From a checkpoint of a small transformer trained on Wikipedia.
Size: 16 layers, 12 heads of 32, vocabulary 13945, 39.1M parameters.
Architecture: LayerNorm before each block, biases, untied embeddings.
Training: a variant of Muon for these matrices, 269M tokens, 4365 steps.
MLP neurons of a small language model. Each row is named by its layer, matrix (up: input weights) and neuron, and shows model dimensions 0-127. Each number is 200 + 30 x the weight over its row's rms, rounded and kept within 0 to 999.
A block is one neuron, or neurons of one layer that tend to fire together. After each block is what it responds to, as a language model described it from the Wikipedia text at the highest values.

L8.up482,192,191,160,191,188,178,248,191,166,190,216,212,226,177,179,199,205,184,157,210,233,178,149,181,205,200,230,202,236,236,215,162,260,171,223,221,169,178,145,215,224,225,146,209,193,202,238,203,144,147,159,144,212,254,157,169,185,220,167,167,157,219,184,173,243,205,222,203,186,196,284,181,160,234,253,189,203,202,198,182,205,198,193,186,172,194,238,140,187,193,167,218,216,228,189,206,187,156,227,187,253,251,237,169,216,217,208,264,205,158,229,175,253,164,181,146,240,193,139,175,197,201,197,225,215,198,165,191
Description: Post-determiner word starts

L6.up45,222,215,176,193,275,179,177,208,225,140,213,217,209,194,143,166,218,234,189,193,233,197,161,211,173,191,188,175,162,209,192,207,233,134,178,250,198,172,212,235,191,231,232,229,227,188,247,212,250,214,147,211,216,252,195,180,243,157,131,202,171,206,223,236,183,149,213,200,215,219,215,210,244,293,159,226,210,201,190,221,215,175,207,204,214,200,224,231,221,226,192,208,188,214,218,252,185,154,215,203,199,200,168,193,208,174,216,205,180,200,186,258,207,197,213,279,190,179,183,205,186,127,208,201,210,216,183,191
L6.up145,158,231,187,138,272,215,179,213,194,114,234,237,254,131,223,203,205,203,157,185,129,183,202,196,195,138,195,165,154,198,224,174,216,173,185,174,247,155,187,182,191,249,179,206,187,193,169,246,217,213,183,212,165,169,215,250,167,191,181,197,204,244,225,140,185,242,197,220,192,166,181,240,234,201,184,226,232,222,171,192,176,244,175,181,178,190,207,186,218,176,178,203,150,200,195,215,200,235,233,186,295,206,242,260,206,244,170,166,206,218,245,157,204,213,235,231,249,204,184,182,191,183,187,158,193,226,203,230
L6.up288,221,173,214,220,218,233,209,200,181,187,179,179,169,228,196,195,233,142,160,215,221,180,184,213,196,198,266,169,197,223,204,198,184,226,193,223,188,171,158,235,194,130,201,209,169,243,208,194,221,165,156,194,187,184,290,213,177,174,150,200,172,186,216,195,170,193,184,177,221,257,195,165,200,199,179,194,180,198,228,193,183,215,187,212,115,192,167,183,204,200,218,260,202,179,218,193,165,233,213,149,225,194,177,233,180,194,143,154,173,167,228,210,188,211,189,226,197,180,255,171,224,237,227,180,207,228,164,204
L6.up831,206,217,181,199,242,251,185,265,217,168,202,205,198,163,216,189,164,196,179,218,123,137,201,223,222,229,183,190,181,209,197,175,198,269,216,232,280,179,239,187,239,206,168,244,178,168,208,184,238,199,174,138,229,210,161,132,199,184,170,191,153,208,237,172,205,210,224,217,224,219,181,170,221,201,180,184,248,202,218,211,166,136,152,227,184,192,223,160,161,214,163,187,166,157,168,211,187,179,229,200,208,214,165,209,185,193,224,250,223,143,209,159,242,185,172,221,209,151,181,219,220,191,231,157,221,236,200,176
Description: Mid-word subword fragments

L6.up155,194,204,197,185,139,223,171,169,214,161,214,232,230,177,250,238,256,126,194,173,245,225,220,170,148,197,209,258,201,189,237,234,199,153,192,156,94,158,163,211,207,176,153,196,199,196,162,166,203,159,243,191,207,191,200,213,208,183,166,185,221,198,153,204,238,190,218,171,224,251,195,232,188,221,183,237,227,210,237,204,174,231,182,214,170,214,168,176,221,147,208,208,128,157,204,235,220,165,216,195,173,159,235,208,212,196,151,205,192,217,179,154,212,196,201,183,197,252,158,185,235,226,215,162,176,216,230,227
L6.up454,196,196,165,173,215,193,177,194,207,181,167,207,181,161,207,216,251,158,195,211,200,199,188,173,195,199,217,174,155,239,192,215,130,208,215,167,172,198,228,173,178,203,175,258,175,199,174,191,266,144,209,228,118,227,244,239,167,207,196,198,204,231,156,187,212,177,173,160,202,200,186,210,212,221,200,188,155,206,226,278,217,206,230,247,259,199,241,192,219,208,221,195,225,173,195,223,182,211,201,191,161,206,201,242,194,175,214,211,219,196,177,222,273,198,219,169,202,177,191,173,219,210,137,234,222,213,202,179
L6.up897,187,214,172,151,195,231,249,197,178,249,215,215,225,224,158,215,206,154,164,143,208,230,205,227,190,205,164,250,220,182,199,225,242,219,171,154,235,141,197,230,229,144,210,180,221,200,232,196,242,216,167,160,216,196,164,205,192,246,194,222,153,236,207,240,131,161,185,224,234,224,230,244,178,196,141,190,233,191,202,222,144,212,205,229,226,230,241,208,202,161,155,199,251,194,171,196,209,215,216,235,181,173,179,171,171,178,220,278,136,183,216,182,184,127,224,264,185,170,173,222,165,141,241,225,221,209,198,243
L6.up1065,207,129,196,166,201,219,230,186,249,197,215,227,212,181,222,215,239,187,168,194,168,178,221,185,219,216,183,224,193,262,128,232,248,212,223,162,136,199,152,214,171,175,222,230,237,184,221,187,203,172,217,155,163,209,184,207,222,221,194,225,241,227,192,157,159,199,226,191,202,179,221,201,157,210,226,222,196,191,185,275,189,217,177,210,216,222,164,176,228,226,208,227,183,182,210,205,217,241,175,176,183,264,198,206,261,214,169,286,247,205,158,166,219,196,155,137,244,211,227,165,217,180,200,203,211,231,172,230
Description: Currency symbols before amounts

L6.up687,243,173,173,186,188,191,189,178,190,209,225,195,238,149,223,181,213,193,156,161,231,196,247,225,237,160,180,261,205,221,162,217,219,196,202,233,189,195,167,195,154,196,158,217,176,225,195,245,240,187,167,229,204,206,167,211,205,205,225,261,221,173,235,186,211,227,169,231,225,164,191,217,138,205,193,189,172,195,155,199,170,181,172,171,200,205,199,136,204,190,204,176,200,200,180,241,203,190,272,233,187,216,213,231,242,224,211,223,220,204,170,163,161,189,209,210,155,186,234,204,199,234,132,253,215,152,209,190
L6.up1103,169,196,167,175,195,152,193,202,189,238,244,207,195,219,239,159,175,189,258,207,193,231,220,240,205,191,234,227,218,190,202,213,170,212,228,138,181,165,155,156,112,212,136,268,256,208,177,201,197,172,156,201,205,156,213,188,235,197,267,239,241,190,207,193,221,206,203,234,233,185,191,234,180,259,183,196,161,165,184,197,211,247,175,161,197,172,186,210,164,237,248,231,283,213,219,228,197,166,206,205,202,217,197,206,225,219,206,205,194,244,174,185,147,161,126,178,168,170,161,192,184,234,172,233,172,193,183,226
L6.up1158,189,205,188,197,227,153,220,221,242,209,196,206,177,170,226,186,235,203,208,234,252,189,222,184,225,216,195,228,202,225,201,179,244,221,208,143,210,153,197,178,176,207,222,232,203,215,227,197,237,210,197,209,140,152,139,206,207,187,217,217,196,175,232,274,245,264,225,231,182,152,190,173,173,220,211,163,144,197,238,239,198,207,206,168,260,177,162,199,185,191,186,206,164,244,204,172,190,187,217,172,196,214,181,234,227,216,177,245,230,198,210,195,193,152,202,220,165,218,184,190,184,224,188,247,259,213,237,218
L6.up1269,207,197,147,153,200,189,161,175,163,216,217,171,162,217,191,167,216,190,205,258,224,228,215,281,208,213,220,264,189,203,176,210,177,240,166,175,226,227,245,226,174,172,182,210,223,249,221,183,176,154,155,206,235,147,232,250,195,236,215,210,223,204,194,189,221,246,174,203,177,168,217,223,173,199,192,193,151,188,201,155,192,167,218,169,187,215,174,161,165,187,228,231,199,250,197,247,216,205,183,222,210,229,210,217,167,186,266,193,179,188,163,134,202,189,189,180,210,143,209,172,237,196,241,253,175,190,196,166
Description: Sports match-result connectors

L3.up618,209,208,148,168,207,157,216,184,189,179,202,217,131,271,207,175,185,236,191,213,218,228,169,128,146,208,210,243,193,182,180,156,241,171,196,200,228,230,215,191,167,197,171,172,193,214,203,188,174,166,232,197,231,170,260,221,189,218,202,162,227,207,201,183,171,164,219,191,195,247,218,177,154,194,246,165,250,183,184,235,237,183,222,194,150,189,193,190,186,214,234,217,231,253,153,181,188,142,163,245,186,162,212,217,215,221,178,242,194,161,211,166,181,203,196,222,278,235,195,184,181,164,220,213,182,201,206,220
L3.up718,173,182,183,122,204,168,149,189,183,182,153,181,184,186,186,182,195,131,225,239,154,194,276,245,178,202,203,171,218,150,154,228,194,241,183,180,262,206,172,204,160,146,173,181,231,244,207,244,168,229,173,221,189,197,221,197,246,236,186,196,234,189,220,194,200,263,214,215,151,193,213,172,197,234,174,233,182,157,152,197,212,200,179,190,184,213,220,188,183,207,208,146,210,202,229,186,250,241,224,252,177,211,191,170,212,209,247,197,207,162,142,188,155,184,167,169,172,208,242,249,198,191,159,236,206,163,231,182
L3.up1002,195,189,159,183,182,177,202,192,183,180,264,190,173,212,200,199,208,142,154,240,157,172,200,215,210,198,197,189,234,148,172,192,202,196,220,193,232,187,153,180,124,196,196,193,199,219,235,270,223,153,157,208,216,140,246,252,262,227,187,205,186,254,239,210,191,220,191,217,178,200,173,230,213,226,165,235,179,154,152,186,243,240,222,216,236,172,224,157,148,190,173,205,226,199,147,217,200,178,167,231,204,204,224,193,208,151,231,228,172,167,195,231,233,200,150,206,201,179,217,213,195,221,199,265,233,187,262,193
L3.up1197,150,191,218,167,195,156,171,164,221,185,171,201,173,216,230,236,178,168,126,194,176,211,201,213,168,206,195,216,229,177,207,195,216,197,234,212,190,206,141,198,211,180,225,153,193,224,229,211,168,140,217,213,227,209,228,256,235,276,174,227,218,183,186,199,149,184,242,220,190,195,188,190,216,201,167,198,162,191,219,222,187,196,153,223,181,193,245,185,220,182,166,189,209,192,166,196,152,195,258,235,171,261,178,188,257,165,244,226,139,153,174,209,233,176,181,187,208,175,220,204,244,209,191,240,200,164,233,221
Description: Competition outcome words

L8.up908,160,180,180,215,232,255,203,222,181,143,212,282,166,147,213,229,205,179,220,230,224,170,197,212,147,226,207,258,134,251,171,193,208,177,197,161,189,200,227,200,145,230,240,206,174,159,145,145,215,219,171,213,195,194,213,238,190,210,202,225,186,190,238,193,164,209,180,197,190,208,232,228,193,178,213,194,237,218,226,211,168,223,140,227,202,224,224,207,186,205,190,231,208,164,189,207,191,254,167,153,233,185,122,209,186,218,147,194,200,166,222,197,166,201,157,195,197,218,189,153,239,209,227,185,184,152,165,223
Description: Mid-word fragments in rare words

L3.up408,231,211,247,218,201,171,225,297,239,147,193,211,221,207,214,193,242,128,225,199,149,236,210,206,187,174,251,204,241,151,198,236,212,228,215,223,192,132,213,170,252,263,219,226,259,177,131,155,187,172,204,183,211,153,144,210,183,248,232,164,218,249,157,170,234,217,191,202,166,151,213,153,215,199,229,201,177,165,179,167,147,191,207,189,229,220,179,187,172,178,251,196,214,186,186,239,198,250,210,175,221,216,219,189,196,219,174,210,196,158,222,205,250,222,154,190,224,199,207,189,157,226,157,211,244,196,208,203
L3.up1123,197,220,250,151,211,253,165,215,191,191,221,258,213,214,229,156,207,258,203,104,176,226,170,182,160,205,217,180,240,258,210,165,224,191,203,184,165,130,238,251,231,217,183,213,228,214,214,190,181,237,198,194,203,202,186,162,186,192,170,183,190,179,127,236,176,191,199,164,187,216,241,245,148,166,246,250,240,220,173,177,212,204,208,178,246,188,198,188,192,206,211,207,242,159,227,158,222,247,187,202,134,231,214,183,175,231,232,166,176,191,154,159,168,235,157,197,232,186,205,184,207,189,204,242,205,207,163,250
L3.up1160,224,164,251,220,221,203,205,189,230,171,229,224,135,224,188,210,165,155,147,131,165,216,236,193,170,194,223,224,201,246,255,211,173,188,225,181,203,171,198,220,241,259,244,203,192,234,222,248,235,153,200,218,177,146,171,228,194,179,204,193,228,208,163,195,229,213,208,223,199,174,221,175,168,230,199,193,185,228,220,207,200,210,174,185,202,205,186,228,251,140,248,188,219,164,213,215,198,145,207,192,192,215,243,213,162,211,221,213,208,169,185,165,233,227,249,200,198,206,204,199,192,195,141,213,199,220,223,248
L3.up1252,223,205,248,189,201,219,183,194,179,203,259,190,172,174,197,196,172,171,149,208,238,157,157,228,206,190,233,153,229,207,271,160,211,185,191,146,207,199,193,229,221,212,136,270,220,273,210,210,185,162,217,230,219,174,153,148,243,184,218,153,176,214,212,201,235,212,195,248,208,228,183,198,159,202,189,235,136,181,180,242,181,224,182,237,211,187,194,237,208,207,203,271,239,131,170,195,172,184,179,226,180,199,177,209,202,195,192,235,183,178,168,216,240,229,241,209,191,182,213,202,205,174,120,222,172,164,223,236
Description: Currency symbols before amounts

L3.up514,188,165,193,224,227,207,223,151,208,233,206,189,195,165,192,210,174,218,249,227,186,206,171,210,197,164,235,144,192,176,226,201,236,132,165,212,181,184,203,219,247,172,261,185,277,188,176,226,210,253,174,207,161,184,220,199,219,242,205,247,207,183,198,189,231,252,163,240,220,199,178,241,152,192,161,224,223,208,210,218,237,271,171,184,195,177,243,187,212,196,179,190,192,173,234,179,159,250,180,131,190,225,222,206,192,234,220,156,226,161,157,176,239,247,216,218,238,249,218,180,201,194,128,244,236,213,207,182
L3.up768,224,197,209,216,228,245,223,131,236,222,241,269,254,212,239,225,248,270,227,259,170,182,204,162,209,216,191,212,243,182,168,195,201,187,221,185,175,234,161,192,147,199,135,190,191,208,257,184,249,175,203,163,154,174,157,234,130,217,173,203,203,162,222,174,169,197,201,199,234,209,198,231,219,259,213,188,209,179,253,188,222,174,214,216,199,188,230,234,164,225,210,164,242,194,142,169,164,183,210,207,239,197,205,252,205,192,172,214,212,178,176,143,182,202,240,195,194,201,191,231,164,211,214,197,209,195,211,218
L3.up904,190,156,217,185,189,232,229,205,181,228,164,149,191,233,201,219,207,153,148,253,127,138,178,169,254,184,224,232,171,248,196,162,191,171,230,194,200,206,225,217,193,234,134,163,275,223,173,228,227,212,208,156,192,223,190,213,168,184,204,231,180,234,199,171,243,233,172,213,206,244,196,230,206,192,208,261,254,147,198,197,192,218,208,216,174,192,170,226,197,167,201,200,216,175,158,188,173,212,212,220,222,184,200,199,182,169,177,179,214,177,194,203,182,147,213,191,192,245,252,231,170,201,144,236,209,212,171,210
L3.up1410,207,121,190,238,266,231,187,139,220,217,204,199,229,224,195,157,196,218,190,165,164,182,187,220,189,230,226,156,216,207,188,148,221,197,171,232,148,300,235,243,106,188,201,246,227,198,218,199,192,199,241,156,197,222,170,220,205,219,209,202,195,167,198,248,224,253,208,256,229,167,212,243,179,228,228,198,225,268,177,188,248,167,140,174,200,177,199,184,168,185,190,210,246,249,169,197,237,269,204,221,241,238,195,220,203,209,209,189,247,173,236,177,201,204,190,166,249,209,260,190,267,196,178,225,233,167,167,250
Description: Word-initial incomplete fragments

L8.up723,247,177,204,145,216,205,235,236,205,220,176,176,195,258,244,158,204,214,185,241,202,167,224,204,265,185,155,256,189,245,153,175,214,133,230,165,213,180,226,204,166,225,192,192,166,197,167,220,165,255,277,199,205,198,188,213,198,159,221,210,182,267,181,216,183,220,194,163,240,173,153,207,222,185,186,213,139,222,170,184,226,243,225,241,206,195,230,180,193,241,182,230,172,139,150,266,216,233,256,181,210,168,217,169,168,214,161,175,195,211,198,172,198,118,165,198,206,173,174,241,193,148,208,244,201,188,281,268
Description: Sports competition terms